From a checkpoint of a small transformer trained on Wikipedia.
Size: 16 layers, width 160, 2 heads of 64 (1 for keys and values), MLP 448 SwiGLU, vocabulary 512.
Architecture: LayerNorm before each block, no biases in attention or MLP, normalized queries and keys.
Training: a variant of Muon for these matrices, 263M tokens, 8024 steps.
MLP neurons of a small language model. Each row is named by its layer, matrix (down: output weights) and neuron, and shows model dimensions 32-159. Each number is 500 + 50 x the weight over its row's rms, rounded and kept within 0 to 999. Numbers have three digits each. A neuron's up and down rows have the sign that makes its largest values positive.
After each neuron's rows, "fires before" lists the tokens most often just after its 100 highest values on Wikipedia text that the model never trained on.

L5.down408:542572454569444535512432514524478454416551523456482531465514499537444580548499566565467410506516424447448472519536442443432470444481538476533568652498563425602542500477558502461505489493431467469495568630481502511497420471561504497446513522572545423551490409530409505587462472461508428477530431449476454523556493447523554474476499498452491543576554526564519520487500546547481557479604
fires before: "ard", "r", "ct", "c", "d", "p"

L2.down42:500468510411498487421407473506444475505485483549461464526485500464465544438489480414576489544499500492531544457506554538553467497477614480480514533493453530557586596383487491537452382486426476443450596486479501500443471461481366434493477500559551532437472538428582555472522519539478538496544470469550638507525509490497562518525480495417456537391546559537494443463544526464603571508461
fires before: "s", ",", "\n"

L12.down280:578460546511526625536560437548508524503450469455483471540506553507458495493494442533507545481486395536418421515556498531475572473563507504511505560549498491616507476450452420561561561563470493534477441491533527471382362519418475504477606522431452472585489476519416396491447484473511513490495595467459486477450486502590488525525574542608538431509482471536464520418439518481470509528502
fires before: "e", "ver", " is", "a", "her", " was"

L5.down257:387427521519518509518536448438422535549473539543515536557521488431547492498460470581477434413499558447508448560493550472523532491567548388484531561487424467464540503523481459554549488530530523368484563449497531505498525581519515409521506533525547436526448515439506524453505433481460519456519451398436503533497468449504451579547559530489570551468555577585445458548498387519448376543541
fires before: "2", "1", "so"

L10.down317:552433535506472528502630436515465628530537471408580398546429452524526520576522491469501492464511446492527471506506463493555540511509517551507454565498559404368535530457565513540479613515389493560417427537546595533446498521538512485391550485480405499591489500493549555516467409531494472490497435527519509540472611524435503539559486395499464520480532533436393442492491524525454568545476
fires before: "-", "2"

L2.down197:540425498560567486493561460599479557508453456438514418519504511479577479596441533440436468515500486476557522518400486442443525399468510460545584447492540385466445473597527536518554433472533472556575542459508491565502390524485451449542498492463566499512525485562573563548455509473466526463443397464553490480521479471461602491450408512546452470590430509504455530586526448544549566493502
fires before: "s", "w", "p", "it", "le", "c"

L11.down352:569405494445558480510473500592495459472500567502554527496530499475454522447502549618426466430470454399492435405520493550511526521510506547547482493440513463579547513454612480517533532516478408489385475515560456590466501532542481477525541432416490419528510550494487545503481467455503555489442535484629431502484535521451459406586566494582559585540387461520568499557589489448512467467452
fires before: "th", "t", "e", "her", "l", "k"

L11.down152:526416476508406570471470510496589452499413468448539497591477505555534563497524497434389455516459542544440605492488465504504491563419524621438532512461457493590454509499523504439481538458460539507539488448456444534530469499432494525492542603520498479559525423554544448460535506533478619500409491441493460462558396436494529473554487575605545600466512565461518487422435609471589511485578
fires before: "p", "l", "f"

L2.down208:525472618441572526509453486436435638546415526541488426537452477562513444476492494552453494437472464502503527545437478459568491521407516496548563442397480598491501472562481463447486503603451483567520451551420503502458549463522495545551455529592535432533537493561607540489511416565517518516528556502477553521559477500519435453446403511464490490470549512546573506520449493563463493461484
fires before: "il", "ing", "t", "d", "ou", "her"

L11.down194:547498445531596554490445513445487579426505466535478509523468567512410532467597666544573468492509488530449469487505457499403528498444555465468559474455522571443488511449481579520417578510490409497519497524531536467536518524527548476533536574445454461531446413540545580457488478490542593496583530488430487581521539542614572367498468454554444505394506468572566510586537467503448527388487
fires before: "ort", "ed", "le", "t", "et", "ing"

L12.down174:493581508494549587532495408497499490501475571496527444502536516504492527483473562481522516491456520539537623483470498498595477519542550508522545429539493509595495531485483477362499380563452480545419526494516487553484470539484443517436517532385530459525534422562550553480478498497508451566537456549500413448477469496347495411519494421542432440534530550511411588448495465501545512542477
fires before: "st", "m"

L10.down271:440384526511491439523437476443533447610550509486488548530492481479448475580521490457525463507466497539518424456489617420591446415447520543543443542428455487479588533581472463561394432530490480517522503584529482547484442488543478474553557482483586444527510505550496478497538431441577506496564456512488435539475478426581580421557542575496521521505483529442560542583612452471506454506547
fires before: "t", "l", "so", "th", "ong", "f"

L2.down171:493567515410533566412504405605547521541432425522531438505490492442532483484423514450527440580499552492520420478515385523538527422552508490489475519504584363484553433431482494564542483504492507541433482448514546443558466489397525549516501548554485419603510545526583584472517535501511519394516536535499544495478453476515635515524469527445388436498553560534505582418558454473491527442509
fires before: "c", "ig", "p", "d"

L2.down399:519464600510460432569385432515524461513604552497613439456441471461535423537536494561501535466509451516486462534442434508518516525553494499509517570466543465455450401404539507526484475453569450507499508480445581533402564559473574486552502459486516476548489499533479456464522397440531544496553407470504532458475474474560455538483437545555490496501514477516514480447514569415451525349418
fires before: "il", "e", "t", "at", "qu"

L4.down121:598405602509467442554515455554507516531589572550540422524529449521517513412508478530500465463507451444484463587571482496553462475521538466519479436485586473492428491510534404433541506499476506488578526509489526496479415481464619585511642478527544414553525396532508482568588492490464554494410533382529459551409395457452482423494443529516473501581520457491538498489453485430506441506536
fires before: "en", "ity", "e", "qu", "ment"

L12.down89:465552500512650436524466563582555525504523580501490552527506510451555583471536460628512457472480523499489536413515511480492502434526552542463434430543535550471435449440486512361578499455474568563454514431459571540449530550509415502539520461474442460480495520484566464525466514579527627431461436449530408529501462498538434526508531485409509573464432607523571603555442529473541437439532
fires before: "m", "n", "ed", "ound", "t", "ies"

L5.down402:486572541509556473595455472398503430561548498445562408441575470529513384591423488454540483591544501543486480572582605588450553471509545597433534538519497570551553496533566482507462526514561456492576503507440524535452498532418537470544425525500546533499494531537559485461443492484439398452455361418562580487500494524530441514461479566468552512451419451452506492465453498465530486468444
fires before: "e", "t", "er", "s", "r"

L4.down301:524461538526519511500485498522431508465502495420520468562485374435553543477566557474595513587598488502579425580496532539490494565447499530429550550423464511538489509389437458540476485559465469439483553490415529502495487428484528530480603522556516496522592467545515516579545438546460496466553453443474479447583566507464480421606490440472522424435515499532401448585461571539556468485432
fires before: "ed", "er", "ing", "ers"

L4.down71:410586525499504570448581510555532538520481518662509476524428548500490478587435510537472447512477467567538481566466510462571512509474471527589538475383376540517482478522473525567400469531574404506380497468500473530476516511467511520480535556576513404515585458537487429519467521478454541493569502493468591456493465583494438479498489502511494510439514501461468488439584511538557477460607
fires before: "t", "e", "ld", "c", "il"

L7.down222:476553505435470580486525451521492552543612556370479480465496482490444546511562463512502548450540444471578468473552503542493478571446520539478391516503453445534459480435575479599476577564532469485431493481581497507461473541469545524550490449560421589546494457456481458438567501462491387455486515471461620501470534552518462581496503571469470446499485426464491411511534440597562511587464
fires before: "1", "2", "0", "4", "5"

L10.down431:452497411460536554420542454509506484460560470484522457493413572545440564461482516440538519512579488541543545533520532436564497484489503538461482522540503504464412546465485579477591484524377457482461533510395487507460545470483428519549397516550477592436541586454496502515580476480495538480508501514503588472476556534468489549519569485494479391492397570593539473501436548452688521463506
fires before: ",", "al", " and", " of", " in", "s"

L8.down64:445523487618475442530485491541494402481509527480537521536509608516502611497449523481515467518582428432613569450515491452510462529435560506426505421500485434457445556537519483440447525569424524434527619453437579555474529514461478494502505512482481460543451454510458487441478512487545497510515449537504421473514414511584524448501489451500504574411529462504521559542553615526585571512582
fires before: "n", "re", "p"

L11.down132:497509552461515470555502461475478440497558495550459568467478457503428487549521459617570491544554466510488511522443446474535443486457533523427414400495481480435538524479517421489391596461527444512430524466512495561478467425517602543520475506552472462468561475612513529439518504602524438449575429571544633493518474519544419449553594492383484524435534499563476496584487441465547450482500
fires before: "ed", "e", "ing", "es", "en"

L9.down91:565468475450376489443494557539489454479514534402518519432510487491550548446521549508557500596585503575443522513457537523590545514498457546529492406529582506365506461501459465495549492473494461411460436392577490530565511503553534455538516521509410415410580508628560468545427512472525521478498480539475498389478445559523493481494609488413518523435481499445447551506493543521391530564494
fires before: "on", "e", "ed", "o", "od"

L11.down419:505456459519504526481528466432469519552517549399461517513512569586486529490476506588446388550465565468508465513503553466497516542483545431526501424445491533439527435501429527505466570494483460542387556342395432515565471420501520412483445520484527453484564513420517448557528551476507459496593464493462473555506493513444505533643533524596539550456448512474476415523487545562590552443548
fires before: "d", ":", "1", "n", "b", "c"

L2.down240:523562460541469607492571458453471493476459536395548496531515397498615448478538637516524551543511540467494473506491483442371530563551542522557443551525536598540413519434491491592466543479460526487447528598544528558500462499496503355585497467440499525401452447495551506469487589376517429538438463583517520470531536527388482400534506449519544497508489480512473504456466508438480509539455
fires before: "s", ",", "-", "."

L2.down363:540552509430507546561516427461568472498595468470452457475509483548484467565476499486474506531499516501469537425465590479495463543517433587500485585467524457527586457494497560470620483524466456601510448488572453441465431446553538412544620561507527543503517627528462504479530386462514505499471522426514485548477465442535505460547522489564498506595523495460528466513438339553534478587558
fires before: "e", "ver", "al", "od", "og"

L2.down39:467484567526390471516458401395495538462573499440518569523516467532524601501520472535468461540541546505524478534498458444528580477386384449552544522485456532508499538496464522514490523479484441520447438482522521427465497458496520497592451482469570545593464392522520480568626503531463504460444459450519446467538563464496491470514501523439461524466421462551490635435532554432494537428482
fires before: "ly", "ch", "g", "nd", "it", "ce"

L2.down164:516496496536503498518406460500567531510526514497591519502522546497515500520490394632515499479437492580528560493384456498526467415519492464415536544495485528523603449508490579486541471428504416524494530546533516456438557483397464551549520460523536469522437587466605536463510453564641516453582452491484537461548570441543503617454380495533453444460523516441447450540483560512493378523492
fires before: "t", "il", "e", "er", "qu"

L4.down155:570550443530567513488472503507430508442531509432516473472518472579547509502506523461446461524400463462593516384518537549506569464428460523568484466447584410513567584548490486528539486500483487572574501511578500532462545494405450444446516502522447553461439443546542506526486503388379525456438455453494505426534588546483523486434531547535533454503345453534516556584512488497511451429534
fires before: "ot", "t", "on", " the", "th", "il"

L4.down12:523499485511504478515420571603477575523439520485429510599554522524459456495530455565528504535493434511469433437441534426522449538536530431514552468466463512518506624375525451526527511489447517491587560559397531491494426489554490428477460466524535553400440564485494554492524498491503569476631579439523542460472503431376501505513417412608552550529513573514457439510470560553500542542510
fires before: "-", " a", " an", " (", ","

L2.down160:544509425536455498506541472526484454540555534424550556480502431502503467497476605538522483530507553523478417424544465486485425551521509499551480512557532482467466450447467439485455545537500531415565542469469566434407510649545499474538557484547410429456513566533547487548584559444550429432559421443521535490562553467428529454454516410589458467630459445606458567444553445410523549531513
fires before: "\n", " |", ".", ",", "\n\n", ";"

L9.down334:501556510541501454542530438512597527489497466463424521561549454485519614489549458453460469616597528527540531556501523434438538470470416477438415517443415531470487452493505503473462458582454557503448465525483469476579559504447536532466497469523461490649497495467531516429442450519353460515511469453460481431573499481541518466560424497521517525486521473469533537556438471475518574483481
fires before: "nd", "al", "ch", "g", "el"

L10.down363:531433468488541499563540500504418516548488560544489546454506537568540537615596490602550498570446546429462540512541418414451555486478572575494376480470424493460506491433473570485527510397529487515539467484482473415468456497527490445383507522513502511529491402570472421485510434471585470405534494549472504453595482499487536497512508545484593485510513542428457432508495465481515553526410
fires before: "t", "f", "i", "at", "c", "r"

L8.down303:532498506465497547469474528555508516439429459462522536466491497408497423539599472502611544526431486473488501571486494458504463543551441451522466427526465471453525519604577458625440475457482551511516571582566486527515546554587435570520490512560419416496498564590534510481480574636514468500527436456510408490529430483428571478540457493549470520501569492460517467414401528522496476462556
fires before: "as", "iv", "p", "ive", "v"

L12.down313:421547537474480521423460603533426571497449413518554457442485452560585594500447516453482506542538482507536527559547547571445582541524428471574514527505479514554474478467535483576521528554514455428489501503432519514486457457484441470446551534536495532462505496454508593515515468450524471587524464556494507426361509475449458475621508441423550501535449495531576513392385499444506451495405
fires before: "er", "am", "ers"

L12.down1:473492469489489459417533460584564415562504495506487417407468537551473559489573476524385477560516450409524536402537478463578549527447449517498483587415605611501506514468490536554537486483464517501491513545597437534436515507490507438492548531506476387492543470480477536531507429504404479504443432454512346549560483502458539467523515533535608565497477483573546555525487515421442475521504
fires before: "t", "l", "so", "th", "ong"

L9.down38:436429468432581571466518460542503511488486559526584521549546449588466496406468527530482490474466497486511473380403506543562583490578518507483436446458512599567528466463527545436510535534367475521436549532531481500482424430465454520552553473546487595532514416537491604527623505528502489428533435518437524465374476495562539549567489462489519452519509559504404448511393581535432552521513
fires before: "l", "m", "ab", "th", "ly", "n"